Weights of a small GPT-style language model, trained from scratch on English Wikipedia: 676M tokens.
MLP neurons of a small language model. Each row is named by its layer, matrix (gate and up: input weights) and neuron, and shows model dimensions 32-287. Each number is 128 + 24 x the weight over its row's rms, rounded and kept within 0 to 255. Numbers have three digits each. A neuron's up and down rows have the sign that makes its largest values positive.
After each neuron's rows, "fires on" lists the tokens most often at its 100 highest values on Wikipedia text that the model never trained on.

L17.gate190:094151120145132158162157124150076160111139145092135176100117136151119119172155132186133121143144138122108122119129152134107097154112096089111115125152143090142144135141127163115145117134121088152148121087103130132151142112153095133145112124143121176114131158084119134148154107120103152133160120142144166156104124147104087100123162127098073119125131127153136149099097172104109121112117126104192115121144128138095117122156090088074130123171109152120146095098120114108154130153109133134165169151127092123107112177103126096163147147124148104125134113131125137127164101126146155132143147075155117134105111130114114154111084135107105113128109137150081087126149125097107156148158132059132099118106129138127108101151124126117176113085113116129186140141115116146121124122134124
L17.up190:135139119137095131129173153122101129141145130123157101105162131177106099122137149160077113154126119123113149127123078192145144156175134105096152181116122164180128124157152135083118142144160123113112121115142121105097137135078107153124095130152163126086095102131101092071122161165130119109127141174120141139095145123116139143113091099089131139117125109113132120109124096174113140137111139110157102111137156169164103130123126173102118095125110141113102146093111161159143091100130139110122136128109107135169152140082117100143109113105097144150118135140096180116133121113174123157137144126171125141194118137140126113119153143143119149101153116172068118138120107112148145135093169125119115072119131105121129101118117105106148129124102105095150115104150123113172125118162154
fires on: ",", "\",", "\"", "-"

L17.gate305:084071122089118156095174112152135113136125113149097146140123091156124126160123102182141113093123128133168081144121111126095129136107145133126128124103151147160158097092133127130126091142147123121154108138119129110128166174130160138096139165101139087118128109176089129135076157129119118126164165168141120143130122175156126099111106114091104145096116127143095104133100143120157085176145121128091114104137095100123167121172179120106064122091142171131141105156099104128164139148151162132130124105109109110130143131091167127124100121162128134121080161095145149179135140104121116146128149143175133168087094110058069110108121138129113143097106127122185113127132128161129135154144137160123142114143171166118135088139118089119123122156116099141136129164133164149092124156128106
L17.up305:120132130118121120174127141102144155131127154153059133128149124163134150132167155149121109126068096119143112125169146124096137126102089172115115106132146123095145148065139094111112099126122119123132118175124144146140177130116131082118120120162147113106129089125174101145095102083106172131138172160092116153126108118106131087122122109130140127119140150122092170173120145113140119155113153080106102113134142086117120122173164088128145134125124150118130137125169147124118145122143137102115160170134140140101140098149172115142108164125147138150102160153128152136133086129076105104136149110115090151117131139134107129135136151134135136103152121116157117123124165099141145119143052137135220159116118099156138096169124092140135154146140144146111112085127168124110095170158130
fires on: " the", "'s", " their", " •"

L3.gate375:155145128133129141154161147129151110138137128143105103106121102100093101114158152134099117141118113138136144160145200082107142114156105152129116164148161139154105125135096140098134111123094136106138083100102143144111117102107134165120129146125149112125131128131138112149120060151168175154161120121149113126155133127147110134143128091148145135157107128101120099112117158111117097114151135118140097182111103125123051090130111101119109157127120104113147132164149163115112136108160138114130135136124154126129162128165085113136113123114160172110151146102091142127115130133117151146133127093143065105123142152107117121143139121113138136110136096126124114113131072134133132146118087115146112146068109099109156109101121098119103112152106123178149154119105139143130134125114111
L3.up375:137120098104125110133172138120132153141138081132141156095132123138098132112109191131118138196119078140133163096104131121145131132125151102124109187100138144108162117181114143121148147147157122137129095139159195138087115134163128121163151104152119113152173142109125107173120077071167137172119136114086140168095147129126145103162131120133102153139143131138118132149152163121114164141134116110149118152160097119096130165143110157125146162115074157102113140134095096150133106130151168117141107133100141121120107109148083189095135132129189137095109128081148143120104112112095137114151141108090123108109121116101106157134133167180187164176126140133167126135130096118148140146145095132130145131120117115162118131140138103151116147119113074127125130113149136123165103118121103
fires on: "ing", "ang", "um", "ly", "ia", "ust"

L3.gate511:126154114093129111088124133133126162138119167143111157154116128114158096098152086115132125123096110119099096139164135102082094110080137146165121133152127110085119155117114081092171161127125135103140128095121081117106125155117090137101079124105131117113135148120176135131128167188089107103100114152100117092123082115127130108100141154094112091117160151151168092108133154089100101133136110121181154140113124126105158134129148119155116135144152139098152137121165159120165131137140136110111106116070101118115104148084105155114121126148131095119166167117170127164109137132130114118144141118123150136102156161131107069109159140126106152096102124118158126109110141099118142124110104123098122100136139112087126117089166149145112119112143132181122119124122128155078146139122122
L3.up511:130133133094103107153127113096126136145130137123163152094109142088103089116153119131126091140092119110129097124112121147107115095105134091104102125143097106108114144118129130088094120102121140125112078103137142160070109115134069137111128076111122119117122115120157118116110085153148089106130128136094148113143124144156108113146108139127106139129142142114124109127087134142102156116099126133130147126139120147121177113128164106157147120128121129163124121147105123179139148114060130106140147083145125154131143128144117154127128140113146146151138129124119152157108159127170151098127124160144166111091177098109127094145103135143104194126138121123130122124158136122144128180086102148180136096174135070115125143126119112106125135117155098124084134161145137091117087150151113
fires on: " Division", "arm", " position", " co", " Region", " Co"

L18.gate556:140123148062147102152161125123113165123110114107120136133133051145113126131108132138141163077135144120146122133127133135095165159161109126116138122103104088129161101124131160117139094154109088108176103181090125118113137152169128116124093135111161129149119151173120116137115145071135094161132167127138148153110101094160148091104120150158095131169127095135136104123125099147137117132127093138103093159090166110124132101133130134116138113112116128092136137141120099179136114156138137109098152103136112133110118126118119177136142170114180115075092142103140131139104112157122099145111119136161153116093152095103134158130124153114106139056153140128164097161114113106114103148115125143101152146167150193155125080161116113130129163130118092178178143116117147099137143099110136
L18.up556:107172136116137132125145135115125161142101111136104141146159155166119139086132134127146091096099152122122108086154101115094170114123136164139176156096165120107087141147159146101125102130075135134151176134118100161126167166120123120182145090116123112108086093130088102087157142109159156146161134137174122130126142124116126097152136086101132170102133112124132151144080086120129117129143132144127142159134114137152099141138157128104145105123151164126135124110113104129133130118139068127133137081112117164136097160151133132142101132140162131097130117164145114160098127122088138125126103124101113145090125133187149122132150137101139149138104110121122101135074164170146102106135092100145146100104167106091131142163168098129143166134168091157082148126170150157165128143116108
fires on: " the", " their", " his", "'s", " and"

L3.gate29:125148094120181127119122160125124159112138116131136134137115142126169108123151119150138138160112148141065132123127147110156123116106160164136113143124149119108097124141161142160082137149119097099119134177131172150137158130146137145159117163103094145097168109183136087161147134137151130116145121126109127088134151111125104108112098091129160160094169160092131151116110113179130116166157178136067113141127117123137109103124125143115103073076104129080133149124133109137126145097092146133090138109115153116141124095123122121159158121114100116097141132101112134129079147121069123122071115110182123117138147114147134121107140147118122077180113093128113130171149117106133151118097099137108153104128133096166093186123121180148160139133130120114133083083150090137148080127096077
L3.up29:162120116110137136108126120129142161137156143148117117138090119093127134140187112104081159105152102093124133121106131180103172113102155145120175134111141145114144150118150122183147144150151104101156176131124131093113152113161136139144063090112158118098131137174118116125099136114133147095133100146124132112148137085110096122136116118096102103147137123100144110140098141113122145107146132119122108101108110181138143141154113154146109148126091147128132078108129106118126134127157130154126113192139137098104132159104151115148159125162137119110197139091139122122130094086126128134135116118101129111143077113128148128117118156190166117118181137108121133148136110091131154119135122123156083151145107108180126117142153144134121136108123094117129110108118139129184141138121109
fires on: "J", " j", "ij"

L18.gate507:084130081155137175140142127114138127142133175101129130119137127116125154103145153157150163134116132123120134137131157089160128092112145124094138125137112128101148133122152160102107071177149148127091085140116154111135119118130135153130126122099143121115114102105163092132132196153175085169086115122165149189163116134134110123124158132086125131090116117136118130108141111110107112154167142138123113139154091122119173148143139083098136171146128091106100117095126155090137136151124087129146060122105176119138115120137127116116132147137151085102116167119081108109125121078080127097103134078089116152162161128124105167177134103151145142149129175168117149152168093126140141132197189095128102188090134123117189124107125137124137105148091097127154152140132145162135138103124163
L18.up507:088108129137158157158124144167151101098147143114137075158161151126139122096112088123149144100119140106146105125147071103155126136120143104155119090111121117102106148090110138146138110132115168150158122138128149136196135105112142134093120100106122109159134116138130115170148143103110131143140104173147096144121134114154096104136122166144143114168140132138138145122133121105126119136128133103104114121145128117155124126114134133113114093152143069164138180148142127124136085124159115108114143121140148109112130133154087141113158118112195101103064136091159095145144144156140147125147147116143124114104113141134116105167131087107108147099137098092183129114122120123141080116119116130120076156130131148127097139099138109167120132167163127122116117108097069091136120183107166
fires on: "0", ".", "1", "8", "3"

L3.gate234:129131112101122126135134160164107113149081130117138092132136115123118127111097134112147119154117130109124124167077129103138098114087129105144134165105129142143100107102107196118089120090139081119111131090101126117176103131186116122156106140106157130173086146143117132125180157116141157088115135156075095094121120139136116134086135153130149134096143115112090104143077149135132173156097100169091153100102111084113120105169104139146141133122135137076095139112106124136121160095158103151106155112136118129153149166124123124122096117122132108145108157108061118158103133152125127132134096114145126086110148126116149144165143133116091148146134152130139115101110088178099144131121175138125089116127125132136132106160084149157117156109107121120161107156160111129097162166103129
L3.up234:121142139181136136104092128144134081116128131152153137130131150116094147078113129110116180124125112109106139168057158122159134098138133123134130120138110124163120114152124093147150144094176115141167143108130159187124113155143156076135133183103131161164159121165146173128141078069154114113118114166101140108112146164165159147121130141112122085108152102149130123130095136107130148159141102134136101171081134116152115121134119119111130158138149113150078127099091151140123136113140175136085145123130109141138126142115124108066151137136142169128145132136116122126129111151117087134144165144121164145139142081103120170110130117134149138127156119168108075157128104134130173127135150138129141148123160123135128145138116132152120129053090155129116177145152150107133156080129090
fires on: " Car", "ar", " car", "ine"

L2.gate832:116109128095125142145125112119124150101145117118105136109114127149122142142180136117154124111131127138134148126119087107069131160102145167114125164149121145120137155082130110123162083140116162161117176155144118140091118108102113173164126094150170111125134145123138127126147134103130090163139113100099105145151155126158162140105121161127165166167127105120118119174152122169124100105150146176095125131124116156094135108114110150104125118156127121123200151110136131128156099097114113113106102161116122148114129108183154105120139121146161059066117115124131136092168101084170164123129167118134134094108118097126148090164150153134170081151112159113143174152161156095104105126104132128104132137129154159097107121137151140160126097178170135142106153133091086135100135111149121
L2.up832:173153117096111134094160104115104129140149101123115124133085124138142163078126123142138123100181131132152136127113114103135131153151089142115192131109087094127164136141134141125158177154124150126154159124163118107158126124116153085150137132132176108114106099158112150125131113131135139121109115116086130171109101136090071135124062098165108118136097142131127127162116090123106117164065064121117131146161159114154107145114150139111114098141092123129101107115141151121125071118148116137092118141093104103145131111108120086131132135102145153098120141138127159099179122101161136109081151105113152126095116080130110102103145128131122104134144133094116126171154098136133166122138064127097087155130116124108113110146119166125097108114133149117094100140111103107108155113108087
fires on: "C", "ater", "iments"

L6.gate431:140142148139165112165132147084121123100142151132122139154136125141138161141102105157110115122140079096100113186118161112083117138136108130101130154155126143145127091099103144102139089161114117084144090133099128118152145137161117148096123156107134107126156136129159127110110106167088149123108157146154117162143179126163130155185140094166102145109155144129151120151084137129183120155135167113130121145136099130134104124152127133118104137144128129091078134133139137132136166138122092143087096065121090164133121104132142111151082115178094129142114112134138119126125153184114118123114112158095101148120162126126125133127138149104152135113113114083099115094151118139108130078167149123110157145153137127158125135125142156111121153150131114074155162156161127093155173133148124
L6.up431:171099104081115185149132087108097112140107132089121089136109162168136160105100108145156121187146137126120109161094096151097139122137150141157169072148121136123136067168133101144117156110122107090130152132162103137122104111131141136152114138185127138104114129118148156138097120143163099124137149160164162161153074092158113099131170110150158130149146143149118124171115116110152120045143128118099070119101140141113106133151125122178106109073140124109137153149150115151132149120100123083133117115114104082142139141138120136150183099094094139105132145150133130109100089089109136128175106098136124107125127127130156142131135129153098119148172137140116132149105123156140084128128117139127076146149099136152121132146121110131123131100090091128156120127087111140122168132129147
fires on: "9", "7", "0", "8", "1"

L3.gate970:119096123139118111112151107170106147123134128103149148173124114122101121112144116151162151132131132139081160108100130099085107135124138156137164106137155145116059135157104128128144126137104124142153141130117130157175162135114172143115149158127124078121129134088112110187137140126085116089118156164061139151130150134177125142151130126102119200126146172164061160102150094162146105122125160143124102120140118157158144172065140130154087104159139140082120123053168101142133148126141092128117118117104122155172129087132117103112116115108111132124136116102139112164143166143142138124108143125125117127145134111149137115146120180149144085105109096094137151105144144117120165107129183130111121130137125153098147127120112109156140125068168079145130107110101100151138176122114147
L3.up970:115101148116132127144132138165120139101132146139114107156121139166131140160112086160107125117107132143124147126195146107138156109111174107126109127166136115095148153157103171101119108134134148125089129131145125119183145121132090095128117132124141103155105135119143107164124085162169129140158158106101138136151163154091090123124133116142135157104123141093144097121119151136128114117159136142139138108183111135101126146131126135136146128103088099085126119143181142128153139171121132145114107170140154111146134099157102146147089097128129108150136113122110112081147112152112150108121094126133129154108091138142145142158083120148144149175124139094127159096119141114148128173121122136138118085129128111143108135124102114083134133117101158153134144120138128088126098098162121
fires on: " to", "ose", "x"

L16.gate352:142157132144112148124157188131132130099119103092102145094118132117057134150126150081154145140115131135150063149138117113076119131152116137100113141122143143160150136090143149127122089124140135095084125129132110138126110108120139110115139074135126127141105113130144109137130135104142131116121134114099162130090138131102140146160139138117138184124084135137119119151100091159171115094148128161134143117183155106085091123131076116106140131150152182124157185093149115105135122119125115181105141126174104121113127106149091120135156105128137136160108143132100098173106136171132121164127068113123103070142133151155115140120186100147138071142096109120076174164112100121120099145134101165132143102147107138143117148095104138126119109152145163130105116142126110131125106155148127
L16.up352:118136130115111131136141104145131117144133135135154126143154121119102140124132114139127138094144126123147140129131101123124107137113138146142066159139125148113139156126115093116126169132106137121112117109135131104139130154109127142132111130154104127104118130124087146137160117145139144153128114130128113135126115090142085123107111133129102133118125082135087147111144155136129104137110143119085095131113137099086155106170125154037139095102117131126123120114154119151143114113160128110113131107135103140134157108173124119141098104141148103113090161104125159105114128108165099156128146124113153130134134095130080131100132127139131160116178094174148090161139128152205153142144146088127099142139130105115145128117152125116118110140124113124127190183129112111129117120089132
fires on: ".", "0", "5", "8", "2"

L2.gate895:093131111123113135110121067132152116102155128094157094085113147148161157131122133128110119148131119104136155158142068157113140122144118081080104092087137157125139143119191148159145133124105093138118095115127110104123083151124148110161121121105162149109106096131114199171105112207132173132137117156139132126124085149131129126112137104146145140120104142125107108139181149139144138152133082103125062149099120090141090133151104103141114099178098151121158102095133099161101132118146145109139126106129074075121119111079113144131116127152137142131157138140123111142186092109115114109107127127102103166165145134110141079167129122129128143132142118134155102186151140118107125124105100086129117143128112130145109135102139172098145135137131136136097088169125096120159078160138130
L2.up895:146119110151132105145158144097129119121162131141131134108141143102137132174144135144127127145146116135137080126184140088133119141096115164133096124116106113120092135101135110147146143135142134120153097157115116105160131120134060064127120125160070157109125123135132151126126083109099146073119157168170108116125132109138158129115155168115125121143146136131126125106169158093141140114116146127147164142095085144134110109108113151132086119110075122121094099092162147128098092088136137137152094103130102121119127101126124126134108154105100104097164113128134088127101094130139147087143160127088139129142187144105100106145149103132117109127132123135151106146117160105127105156086144105151173165146127113070139150139165125105114131133137119141064134134147154115152119150115167
fires on: "amb", " published", "OL", "ous", " close"

L16.gate61:082173113106142148130152123129110073099082064138121112132106162178125106135128107096146167143120121117140135115086146123087120154109137146138125083124143154155155147089113099125117114155148157143149053115119136137124111109108123123139112141178110137110121097130142138119122149103074124107118153146131166131112115147147149124125135134089118145127122041128099144109129126075169136126115108122152094127187124111108103137147107155074121119104162140138128133159171126097136094093149145152134085152129127101152129145124090144145120121171132130130126163171159136159137147134125124117142163114116134142164160099129097100116118151094146106134141160139123136135160096111150137134152149131120113112148118149120152143130134126124160131133114118119128140132068157140124129123145128
L16.up61:127183139123111138149131087090105121101095147162089132122115175073133146116136132133087133133141171126097151124145141106117125151134172155149130098142139098109147136115096138153145107170146121097127126153105107105133149184152126126093112127115136135164167104146147135138117181130132142199092126112120161126098161137119090138185131117101171156142134134130115166088116189156142109116106112107135122138129163170115159145094131097136141112149077142106152100119139093120112150074146145115143198163165105124134115138100167121113123156114108099122088169142113115131157152129079169129109134136111128085124112138144143081098096118121116120149114136106121078116127193133114135095126118110121135112133123125089190116098137120172096111114161148147151086141088125142132131151162123
fires on: " f", "0", "1", " |", "-"

L18.gate947:144088119125120099135092130136113142142140111127161145106099142157089111112156137141141105181099097123123168157149146153119099146120112118112166166164145127084096131155107124120148106132089105109131097105142083089107117103147144172135144058147110111141156126120180089123107153164113106127139141134174143144137164187175151157106160144144114089122135128114156156133114143150132078164114180115144119126141149180144143144170129158116140105124153116120096138118090114106134115076120111110076118157075097177099161126159123085096112128100146127146170139134128118108078123119083124136103081116143115083117106104123140118169142118134132161180161123134115180157109114131126117151157179139108125160116120119131160105172141133140128141133129143077116135169131121104155120144126149
L18.up947:128146120152148150103149117118134139091129078169151074112110144082118152123126126156143132140137124129095129114125118143125173084102159098137121141166144124147089115152124082124113128094114123159113128146108123101099141142086140138149154141199126129107139086129093192177166151098129139164144164082124119147132127121100150077102140123153146126107099113136142171148131107118079148090122128106097151153167152114156104107113147149134105130136171137154150124147140131150119159124113144128163155139138130137129137153149146104133127133126109159155128185149135132123098136123116111108124153126098119153165119162093150171133099094130106100142140143144116137135119134141111117134111098140144138097147124131098135120093141154158155129120151138147147149122110129093100159095123111
fires on: "1", "0", "4", "3", "2"

L17.gate203:101082117177156149154166146144085138070132097121147127158149129127105150162151130119127136146098133111091112157105136109108156153146178153091116138114102126110134155181122115142133133126135141086132130104185110132119117167109085135086118133099150143147130107118082117126131105154161126114121160151147133125120142157106161098130156171099182115102151144166104145158114176122132099097134107142133111118150180149101159077127144130128121121162112114112121084126126174128127079136119134117123168099116144155126080145123143093123175093088102087086134163126104082140133153130131110144134111100089181111108152158110148137126095119137128112108102115108144152130131174144157129135129107109131104111118132164153136118118105128149094111075119127099173113125122135124163119134118111
L17.up203:120167130113121125132095123139113148128155153128127178127132160106173130126127100114103110111110127126149146121154110127128126116096141132132131136153062149101111186122133166113086133137121100112105134165093130100164148125141120123134113145128117121151134121147165139148103124099126115151171138111114148097133158094159113127138112109140135125112116142137108118178111142113122093130138142133137141125136119173119094135158136116141139157123098125116161138121100126123163135126137086103092148128051131148116125106150174111100128153122104099143122106120099155123117113146147092111110130131198100145119140124187145147155116079144170140107079106095143099121105138164109112136173156169129158130160082105142112204128139136090127167119099161100156097076154103106128095134120152
fires on: " G", " to", " K"

L6.gate843:145080093146143116113158142118109141134111126159137152113093108136106104145077172125119128157118111132109126135120123118106067146106160140108148132165134117112161133146109104117135137118180148140160131143126107142132112139112156139150113153085131074127131087117142120133132122121085172147117103119151146130103118186172128140152107120103142148132183156107132141154140127186139160166135112077133109139145149127089120105118162149097115136133150102108114112124104144100111132151125137131107149130132090097150097126152117091122105052091160106134151091107125113131106149137108121134142132137190119079113149116124117172152140132142099123145130172133126143111120142121095114100190139172114136156117113141141143114100134124168147158136107093113132176140097099127139155109111121
L6.up843:106090119146113135142094157105125136149106158137076091140084164131113124170100089179114149118099107135172127106141149106112126090115154110120117104110143141124110126136116117134112166083126120092128182140128159132134139113130147100119127128126139109135158116140137123140104114175112094127139084103122068117149172132139132132159153154116119052137116114136130105102154150155127122137156138095121117107155095157135104142141114178137140108109110122108122118106130158128148144130112158097073139106126110169143089102115091115130134109150116138107114108112140129133140154125112137132110092173137118108097099108152108149077133169100134139134135120092107157150161127110127115157121104112117109129160121105118095162154166101114150100115177162188087103151115113103138145158142136
fires on: "w", "x", "ly", "oth", "an", "ial"

L6.gate397:135170127157132115125141095135128137112110110118104151117122159067099126176147137111129142141148125066129177127128114161128109104142115161076166124119164078135144088128138140142137086190174105133152110198118156101117142093144136116133127156147115149095127141186102173158120134148104173118141105126140094113161141109108141120174135144145159104126140190135142141122151120133138142113106124138184134120201088145112121142128139144117137094160099102127143142127135123088178117136162128111075117119153140151109117130112148120085155162127137119099115131105133128097136132158104112135104094130087188138144139144117115107133120156157166091126094129121135120146116140103110144120139105152137135115181140110162139131111136099161171118135133091135163146132138098154146119141132113
L6.up397:125108118136127141067137079108135085120112124113144119112127177097128139140152141138157133131111161095144126076099131110140107089125121141156089170130145127083134168131178155125103129185149121108146126109128135085112137161115095107161123121158150128110177160149105087107102151081156122134138141129111142103084145090163105136118108113127112116073140121125153124138080087101143115134133143103142107112118151165152152162153168164147138177090146116117130132125114148146099095143140121132087115106125156135146135108144138127134114175070085160098123089161174102130110159132097170068139111103098144064106114096149142147137149139128191106132146127158146104122127164103126149121116055167141075137150139121137127113117122175143110122131126124132147156083112100157146118143122117
fires on: "J", " j", "e", "n", "j", "-E"

L11.gate412:132143141117081147136096202138104140093132072134125123113115126158148143157149149109129091135130138111142136097132139111158125128156136095112101126115131162126161133104094125083127103164063164106140151163090067111171104137146127113116122142139069114122071129136164155139108141112140148123140149159148120162133153157115139143119126129116152143130122104163193135133098122144133130154117171113128141109128124157065116117097141090125098150149177154103130112118152147123150105138121137134150098093166093156096065099152108117120148123124169148108133167176111120139081153093114129127123123120126139140124117113168122152073150089130115141112096144166154123117148094142099101114073158127106121149154129140119125109127140127135139138130189137165108141133105155107097144144091129
L11.up412:108136182111099097079111138098123118142149153137104133109098122152101109074121097125122128108112108133102156129172168146135082105083139148144140137186157124105130121140122137122157108109127160081121206095122162093116094128133131115128131149140070112129122101134105106146121119123147149133113132113145112170087184124102101125104111113138132129129095130168149138133124102168136110148146147101129123188125137152145145073150124125126125089071142154111088124148154123164116096156087118166127110116117105126113145145150089133141107124133117106081122161111128145080114138112122149103108119118118167105125168115150124105126145122171127144138164139168126141121112133117153106135090106112118142106165138118099122121135145123195126141111125121128109136103168147095111149106101093
fires on: "0", "5", "m"

L16.gate135:137172142138109112134112116111181132095153136143167160156135136116115131135104103122111086137090138098083073131109108104153121110122122129106136097163099166125130126147123155163182085131147125111136123097111122119141129116133137089124132159121175141134092075114121136151162173138133130124155116156128134116179152136138162117093114157108134098145104142076160155154099075123135114145172149111115125136123132160099150133132129130108138120158119127130100116175100127124153119151126134101133118126161113125146151113128114142122125083107151112150121143152091105147112120150106105115125121082107113179147162102133119177115143143120128127117132135135152077099116091095160181097152116130109159144120147112106178125129125129098097066166181134127083111127156163142154136151138122
L16.up135:143106160152089089153132110156132128102072153091159126123108161153111132109140156115113115148129084118124137140143181117112139151171131123178091119151124161143160117143147089144099123160145130098140160172174096096122158131132171124132137178143061146119116106125120126186112123082088112131136141122173144150096164113144096139132144107126128126186130121123087127142140104118136170102144116167122109088157153144128175136093091111127071131127163103121088130127150091127140114110093118129129104138133130127127100105137127106114124094131093127146089151131139124132114143105077149097086117121102117132096144094124107087107124123183124128130127120108114160137114106154141103113148110140131116154136146143106161093108093135159148139072174117134117124145093119133140116102135082
fires on: "2", "0", "6", "4", "3", "1"

L16.gate631:094122093172123139116160123123126093094113131135103101146165137127123107158132140128143128131076151104116118119094118111129116149136126153125113103149100142138128134113132123141115082104134124114104137139133148165130132131136129140158140163132104101115092088122150138156110135147127116154114145146158176112124127166144077119142106118117131144142111096116168110143115170129123135173158197178148056098123095127147103141142054142120145129143138110149117116149128113158101087119145142078114084117149127159117101135172126126132116130125151082149163132129118125132098108103122135108180117081066069129128108144128090113127092119091133191149167095160153159150162105139157100088133109137136112158113137126120141107110111144099112145086147096133137178124101121148161121150151131
L16.up631:127146101158110126128169121145113119104157147128141150155080153108170165133170100091174204090128122129132093130185127141132129152139114127109144146100141140135122160117096078081113068132112118117135143126084139157103122127150109114113139123148093118147121097145174177156117125131141140125135115110130121124147147094119138150094090109131172161172101172153139189073168111118142136101103146151169082143128148130155097102126145120133128170137131102129146099155081142114127123114115117099099128131122112112101135130105113132133170102122101137156156149107102113148100136106115138151115131157156132098127100141106109111113094162141121191138120164158106131151155111149121130105164156118138078150154129119103148149171137108095196124165155120126102140152121085130137145171083142
fires on: "9", "7", "1", "8", "3", "2"

L3.gate583:071166178140141115092092154096085091130114139131133084129081148118089098135132108142136139135151137119144134115131123144115172116110132124147159135145124123136183129101103142167132098149148084119079077150125115092121089121135125102120159052108149098106134126157130168160140097091127127127166111137158144145114131125109128128125161107081096117134146104110100120121117168103122123148117187145117149088099102126108136098141111131140113135099144171149145181119099098120139107102116157180146132157090140102134150138093130122182117106125143156164083176106165103103146123121119162130112138121111136120124113113129122149127105121147110136146127145145115068123141070111123084148140105154066127151148125140135113079148098093146165100115076110116116165150131136124123152133123074
L3.up583:089167170105138111139133152122100094125123145155125166113132145148153119091133168126103138160144141169094118111101123115123159095128097129108150129149141148168157062143145152184133075153152100130165128116148112135149142095115147093088108120153112137134154126127167155117158105089127116145108077105127145131093128160107132147145103161117103173123134140135123135129138094155124120157110118107092110152148132115117184115139137130117102178182133143099139125121099122163112153119168149111129152138120142147076154149095107117146151134117176102098117123113163130095120132065143123129107143130136131093144117098139139160142100122166121145120136217122152125161108104155121130132128128150103119128124133134147107118115113122126139071111170129105160143124099128145129127164127125
fires on: "-", "ce", "ro", "ise", "0"

L17.gate585:112098106069126113112103128162130117131089103096149151129135132157133119102127138121088096101109127120125118074138158094145121122121104146118121140078155117098100112082150125139134130112121130163100104203107132166113163167146099142129085105166149098162132144123152161162158108121108128147161197139141133146126095079109151127073088160123096112118121124119104128135106117163145137142111137149166146104096131074154131114141142125205122167119118153136095149114095133138144145149108113108134143160178081114130136129119147098135130113141128103110089155131118116143131111131080124131191114141096094147091084130145118171111134126158101152098146151125135081139099148117149093101123150141098134127133142154144168146125114102142131087134149086129118148138117174132116134142111133
L17.up585:078125127099087120147118135136143120086077093131143134138131121129139165127146093159111141104117154124131163133130083100144164114108102134165122178087135111141131115135108130162153126129112156140150113136133126097089138092136146107162125140086147114094090165183118116170149122091118160136157166092165094137128116118105104091121134109126097122141133126139158099117112084117178141127177120142139173144133139146125097070146138176112110130162140154133136135108129108125102179115143136131126122097145145146111144138158139113121117082105129102117122131125087152117130127117091127097111129116135117146132118093108123153102096146124115086160151139082151086135135145159148144141155141093135132118141167158142101146153150120140158109103114179152153150116172118113157108097135126
fires on: " the", " his"

L10.gate220:113115132112128148140139072107127101090128119130122127149093097132112111111138154126138120138116153106153088116125081091119065157124132169157120157159093118115089109130095122156153132133126133110087138113136155097147140141097135105105135136118130104133127131124137133170135100129114128167085200163117172094124151146113143136153123093092156171094127128122115167128083093154127102125145135149128105093146102148131117097082100150126137149129132161145087123152118118154126120128122143107098145114117122126151109062117144101140112124112148134191103128105099124131102134139093135159139134095136117143117150108134110116126140153156140192128119104158122084122149110136118147149147106133135113151114122168118130125146115137119107125161129104185114107096135163117086136097132128
L10.up220:092122122138072091151138106122129111078150151108128129150145146161103126089140112159164094148129135129112135107118131148130122121104131178123122182112154127117131125150109150135128133149141161106092119107112147121129116165112121080132130121096109110154137098143190114134166130118152108156116163142107137114135149143196133136148144104125115144138149128124161086107105137122113139099099106160162126134167119129119148114118169086143136151102135168164095132130141119127154104149119100125123144096123118106162121076156161164108134106114099160134115098125158129118159104148079135115118146107155121113114114139112135130152110146124138165127133146146114155110140110044097190108111103148149139151119141124137154152134109153053131094148100148100156138113152138099135146097146123
fires on: " of", " to", " as", " for", " born", " up"

L6.gate616:122146138102114077119125149116131153089142087095097092125124117160101096148121088136125089160130114093099121125119152138144131123137195121082173134131116148101139126080121112168127072153108123180170149111119127146107121104135149114113139112186123139159112164149111095141123143109082134120156123167116113164131155120130147141139125127095141114092142144105160127105141130141160121163139208180124120141148120128124114131171146140189094124136157110119139127157143145127165112122147139106118169148120077148140161134162131114141118087161097136108135094154088142180101107108134109157138125132119138109125153171150110137122084089102110138139155133149121161136132122155113110115088144116104119103096128140128112119150130122094159156180108142118057136094120143136134186114158120
L6.up616:112163126153090119119140125140136127128158102122114139149135101119107158125122106165170174068105129108132185137146122121119129113154129137148121133105151143139096072111165112136085105143142152122134136139147136091139159126126126139127101127129147103151108147152090157152118165146134110121170113127110123139138111096138042130118165132141147125116089103124119170158102178162158128118093154136151134128147163126139146098140138114126119106122114092109159117098116059141118094115144088106123059168109136143111119102138109146110112116145080107104095144106147121050148101069147138129130095139135108136126170142145127076080141132141149149138155130113154109142163099156114131147109155097116121106141100131140145069144158158105113108137138126099138122122104135115145116102110120
fires on: "ater", " as", " Later", "ise", "el", " few"